Part of a small language model's weights.
Size: 25 layers, width 320, 10 heads of 32, vocabulary 7800, 38.6M parameters.
Training: a variant of Muon for these matrices, 405M tokens.
MLP neurons of a small language model. Each row is named by its layer, matrix (down: output weights) and neuron, and shows model dimensions 160-223. Each number is 200 + 20 x the weight over its row's rms, rounded and kept within 0 to 999.
A block is one neuron, or neurons of one layer that tend to fire together. After each block is what it responds to, as a language model described it from the Wikipedia text at the highest values.

L3.down170,198,222,210,223,204,199,202,183,209,202,150,185,223,225,191,224,204,238,216,231,183,216,236,214,188,167,167,233,211,157,197,213,205,174,199,161,200,229,162,209,235,216,203,166,197,183,199,176,187,175,193,185,203,220,197,207,186,197,167,196,194,172,202,212
L3.down605,208,201,239,215,181,236,203,210,207,204,181,246,178,169,203,194,197,184,162,212,220,206,173,211,200,224,148,234,198,183,207,212,183,217,188,192,181,209,222,199,175,192,209,221,216,232,183,202,194,165,226,215,231,221,187,165,210,200,199,233,176,200,210,188
L3.down1154,236,211,207,196,161,212,182,191,212,228,202,208,192,198,185,203,207,185,178,204,191,186,174,208,201,209,186,222,174,205,192,194,181,167,181,170,204,173,192,207,199,222,162,225,205,216,169,213,182,201,212,216,204,179,187,206,227,225,198,197,191,209,232,167
L3.down1374,197,248,214,187,173,181,182,187,189,228,208,207,159,210,212,201,197,220,216,188,226,221,173,205,200,173,188,198,182,201,218,180,204,154,193,201,187,206,207,204,189,237,229,191,195,232,216,192,212,197,225,212,234,184,198,207,198,179,204,219,207,254,199,203
Description: Subject personal pronouns

L8.down216,200,221,191,213,200,181,218,193,240,200,195,178,184,215,197,203,163,227,211,230,236,218,206,202,195,239,205,214,210,200,235,197,189,176,188,192,223,199,178,220,194,198,202,232,218,216,228,200,208,231,197,210,211,179,184,185,181,179,182,195,189,212,228,202
L8.down274,191,245,218,230,213,158,175,220,214,206,159,203,228,208,237,189,210,204,190,202,202,192,188,190,196,176,178,211,224,191,198,199,199,176,199,149,218,211,175,186,220,197,210,209,199,208,163,212,179,192,221,225,191,170,243,174,226,209,190,218,168,200,201,185
L8.down289,236,182,205,195,203,186,172,205,198,216,203,199,178,209,181,227,215,218,189,202,218,188,185,203,188,183,185,192,195,192,218,177,157,175,167,179,211,214,198,231,151,232,218,222,204,205,189,215,174,196,211,240,203,192,202,236,174,166,200,216,189,229,198,182
L8.down613,204,177,200,234,205,159,217,216,215,206,205,180,195,199,194,167,236,208,200,203,193,194,174,219,159,209,203,218,182,197,240,178,208,218,195,180,212,210,171,223,172,209,230,238,196,193,191,196,193,211,170,222,205,171,190,214,175,194,225,228,180,205,201,215
L8.down618,215,234,227,192,235,248,189,151,184,200,228,228,209,188,192,212,169,196,193,195,190,219,201,191,224,211,199,170,186,212,202,179,190,194,202,197,195,228,226,192,209,192,186,228,195,199,237,179,196,212,212,243,168,222,213,180,196,169,219,224,195,200,195,195
L8.down721,211,185,198,226,205,215,212,210,162,194,194,209,220,195,185,238,180,236,232,202,208,197,229,200,218,202,205,183,210,162,191,196,170,189,206,181,183,163,193,205,180,171,166,216,166,175,187,217,184,211,192,193,225,211,219,217,191,180,183,217,164,218,213,217
L8.down780,185,228,193,203,208,215,169,166,194,222,197,181,208,203,214,192,209,241,214,181,213,220,189,201,225,178,205,198,187,181,235,187,199,204,186,161,195,192,193,219,204,224,192,201,206,178,226,181,224,223,193,171,245,201,206,186,223,208,201,180,197,180,192,189
L8.down1463,186,209,186,200,199,205,182,154,189,199,192,177,205,185,213,240,181,249,171,212,183,184,214,203,188,199,207,202,174,200,242,197,218,180,175,215,195,203,192,250,184,198,237,196,194,216,232,189,198,199,198,175,200,207,246,182,174,181,203,203,181,228,183,226
Description: Quantity words in prose

L8.down90,190,189,183,201,189,187,226,214,191,217,206,223,191,215,195,250,196,194,213,213,223,196,199,191,180,146,175,196,200,180,188,214,228,200,195,163,203,178,207,202,174,212,215,188,194,224,187,216,213,206,176,210,218,197,206,196,173,196,218,251,208,193,186,202
L8.down206,187,174,254,206,184,189,201,250,192,169,159,208,194,210,201,221,249,214,211,189,195,164,190,185,180,230,215,219,198,188,191,221,230,184,210,216,204,219,176,215,211,160,215,203,201,187,154,220,219,220,228,158,173,186,167,225,177,232,170,199,175,219,181,181
L8.down540,215,233,206,206,206,179,207,206,195,159,166,206,192,226,226,197,186,184,218,206,188,233,209,230,199,179,232,187,203,233,212,220,173,158,163,171,214,218,180,177,176,216,188,203,153,186,191,198,186,194,201,220,223,200,201,236,191,199,181,243,199,222,206,213
L8.down548,215,215,204,180,182,231,186,230,183,224,212,214,202,187,203,203,189,189,169,192,170,176,197,217,211,209,207,217,207,181,192,189,214,186,183,186,171,207,172,203,207,155,167,175,196,194,201,205,164,216,224,188,208,185,232,200,223,180,176,196,189,213,158,188
L8.down1020,194,177,191,214,188,217,171,205,173,210,194,190,212,202,215,189,211,169,199,198,175,192,243,205,193,192,220,238,228,176,199,194,192,196,199,209,202,218,194,183,197,203,206,214,198,223,229,215,254,189,205,189,232,211,213,165,209,223,193,183,193,204,208,226
L8.down1236,208,159,196,183,203,179,205,207,190,227,207,238,189,219,151,182,188,189,212,199,186,185,178,193,189,178,214,200,207,173,209,196,192,229,165,184,235,235,226,192,228,189,180,204,219,203,210,225,228,165,209,195,164,201,210,213,207,244,213,205,222,177,200,219
L8.down1470,229,193,179,170,198,211,210,195,162,186,177,192,233,225,218,202,204,211,219,209,224,205,196,189,215,183,187,198,173,233,229,211,206,215,245,177,208,209,204,190,218,195,198,196,220,209,174,212,194,180,220,210,205,184,205,203,193,215,213,221,212,224,204,165
L8.down1479,216,181,181,188,199,190,199,208,212,200,221,214,195,191,200,223,210,191,198,189,186,181,186,164,175,209,190,220,234,184,214,177,240,236,235,196,163,221,214,202,225,196,192,190,207,219,212,186,155,187,198,206,208,197,197,169,214,206,209,183,182,226,207,242
Description: Causal links and numbers

L8.down38,186,196,174,170,172,242,212,195,197,201,203,200,186,177,212,168,185,198,188,223,195,178,184,190,219,230,190,173,199,163,171,208,234,140,162,223,191,197,160,211,162,197,174,211,214,222,170,224,196,182,214,216,186,209,194,203,202,210,225,178,219,207,180,196
L8.down749,156,190,183,202,221,215,201,151,222,232,222,239,197,199,195,216,154,227,174,212,209,170,195,237,206,190,194,207,199,191,178,198,205,246,207,206,177,223,202,198,242,226,209,186,189,182,197,204,151,192,235,213,180,197,225,176,231,162,202,179,190,202,197,216
L8.down931,222,171,197,147,166,182,224,219,186,182,172,220,227,216,176,210,191,228,230,162,208,178,213,207,167,212,177,214,183,187,209,178,191,200,216,191,161,205,222,207,203,206,161,207,215,211,166,186,198,206,213,190,184,205,173,205,201,221,215,192,210,196,182,195
L8.down1016,185,211,206,198,227,180,189,237,246,150,171,186,191,215,175,210,199,207,227,183,222,170,194,222,155,209,241,212,198,191,194,192,204,181,202,195,228,219,187,197,208,194,164,190,198,189,219,206,221,214,234,207,183,215,184,202,198,195,196,199,185,188,187,204
L8.down1033,164,237,218,205,181,191,213,221,180,227,189,247,179,190,175,193,233,159,195,179,203,202,175,201,225,188,182,229,162,178,169,219,193,184,228,185,189,186,228,225,177,214,183,202,188,202,168,182,192,194,235,192,172,213,169,205,188,192,187,188,183,215,183,197
L8.down1115,194,205,231,203,167,187,210,161,236,192,202,213,171,217,195,200,178,190,228,180,184,201,183,239,198,218,191,207,167,163,183,204,194,187,230,163,169,204,194,205,207,162,183,186,225,184,159,201,213,229,204,179,187,201,206,210,178,223,228,203,221,187,155,192
L8.down1175,222,183,222,187,205,173,203,213,222,188,199,166,176,201,198,183,163,210,197,179,211,168,208,221,197,206,203,210,177,219,173,177,203,204,202,207,210,229,208,201,149,194,214,183,206,188,201,216,219,203,181,229,170,211,190,216,181,208,198,184,195,192,211,193
L8.down1333,205,228,210,207,199,220,189,197,195,175,170,196,217,186,181,186,168,197,199,218,189,203,207,224,205,211,179,206,174,189,202,212,219,200,179,215,216,214,188,217,196,210,153,183,216,200,176,225,203,200,181,172,187,195,185,226,190,199,173,202,185,221,226,183
Description: Relative clause openers

L3.down86,203,227,202,215,218,182,182,174,216,202,136,176,199,188,249,229,197,230,218,192,185,204,210,184,168,208,185,211,212,214,208,186,196,153,197,182,156,213,210,197,192,196,214,224,185,186,190,206,210,213,183,174,192,226,208,213,194,196,167,242,197,197,225,210
L3.down596,215,218,242,198,192,181,205,228,199,189,225,210,160,210,201,189,161,235,193,185,205,166,213,174,182,210,191,185,216,210,224,191,200,201,191,175,202,217,195,246,196,183,219,212,221,217,178,178,197,181,220,186,222,173,183,223,203,176,175,183,156,208,217,197
L3.down752,192,200,194,210,199,190,197,245,214,195,154,195,199,202,177,162,201,192,197,225,207,168,211,185,209,244,215,191,209,194,207,168,182,193,211,211,201,205,222,179,195,202,216,199,204,227,184,200,172,207,199,225,205,188,239,199,147,183,188,150,197,213,192,171
L3.down985,220,234,185,219,193,185,194,161,207,198,198,189,241,224,227,167,153,218,204,231,216,185,161,201,172,192,214,211,166,208,230,204,191,233,196,219,205,212,213,237,184,188,198,197,186,179,207,219,185,134,209,212,188,201,217,200,214,186,211,157,212,210,168,220
Description: Quantity determiners before nouns

L21.down333,215,220,197,191,188,229,197,179,193,186,208,185,189,238,203,245,202,208,187,202,210,182,209,185,192,212,204,193,169,165,213,227,223,213,203,245,223,202,198,212,227,224,192,194,190,217,233,230,214,191,171,172,235,191,170,220,180,218,232,235,181,201,227,204
L21.down1328,177,229,191,194,194,196,184,216,226,191,178,177,197,159,223,197,186,200,193,191,246,202,224,191,202,190,181,198,216,195,171,187,180,179,182,207,215,191,189,215,218,202,230,161,199,211,152,206,218,208,226,206,260,195,187,191,183,215,238,208,225,182,183,195
Description: Plural subject heads

L21.down499,206,233,219,194,215,164,163,184,196,200,194,205,219,229,196,194,183,176,239,234,203,189,189,177,213,195,199,190,189,201,229,191,185,229,193,237,212,205,232,190,188,197,226,213,193,190,233,171,144,169,204,179,197,186,212,174,189,239,212,209,170,215,194,226
L21.down1494,246,199,188,206,179,168,184,207,203,195,217,193,165,187,183,211,187,221,205,192,180,198,175,187,220,223,198,177,206,204,202,188,211,229,172,198,190,196,178,203,175,218,205,198,176,189,215,207,245,192,217,213,218,173,220,173,205,193,192,152,205,195,227,228
Description: Pre-noun modifiers before plurals

L21.down120,223,197,190,201,218,198,180,211,228,208,192,193,185,159,209,203,216,242,191,193,204,215,195,217,163,235,196,194,194,215,156,194,224,194,224,211,202,216,201,186,205,213,197,190,178,191,161,168,162,200,207,221,197,174,223,186,210,224,232,192,219,186,203,186
L21.down1004,206,163,204,197,207,187,182,218,225,238,166,229,191,206,204,198,201,192,196,199,182,191,221,182,192,180,216,200,226,178,214,203,215,211,210,173,190,171,212,215,179,189,221,215,195,229,183,178,196,184,186,207,179,233,221,225,186,186,214,239,187,183,197,180
Description: Token before a number

L3.down465,158,202,191,192,196,178,227,227,171,195,227,187,222,194,208,208,197,191,213,199,186,204,221,196,222,191,160,181,200,210,187,157,203,201,195,210,210,189,212,205,226,173,232,159,217,198,198,182,190,194,191,189,209,205,186,215,224,172,230,204,180,219,187,179
L3.down1264,190,204,198,229,206,199,221,208,182,178,214,177,179,195,223,237,207,166,196,188,153,183,199,194,175,180,205,181,222,222,180,254,188,186,206,194,234,218,183,207,189,191,186,199,207,181,208,211,210,191,201,179,210,238,179,203,202,184,166,216,165,205,182,188
L3.down1322,191,194,205,178,218,224,211,231,197,225,224,177,171,197,206,220,196,248,208,219,174,190,202,216,232,144,205,211,202,204,197,212,174,201,211,213,221,179,212,202,173,188,186,195,193,192,196,197,212,235,216,154,172,218,185,214,195,189,192,164,207,201,173,168
L3.down1376,175,254,203,227,162,203,194,220,182,171,197,223,165,179,182,219,216,201,217,214,182,215,192,188,181,228,221,233,204,222,195,232,228,193,197,209,199,180,186,171,192,172,207,185,216,193,186,184,184,203,187,221,230,193,180,197,217,216,222,225,216,201,174,223
Description: Census demographic boilerplate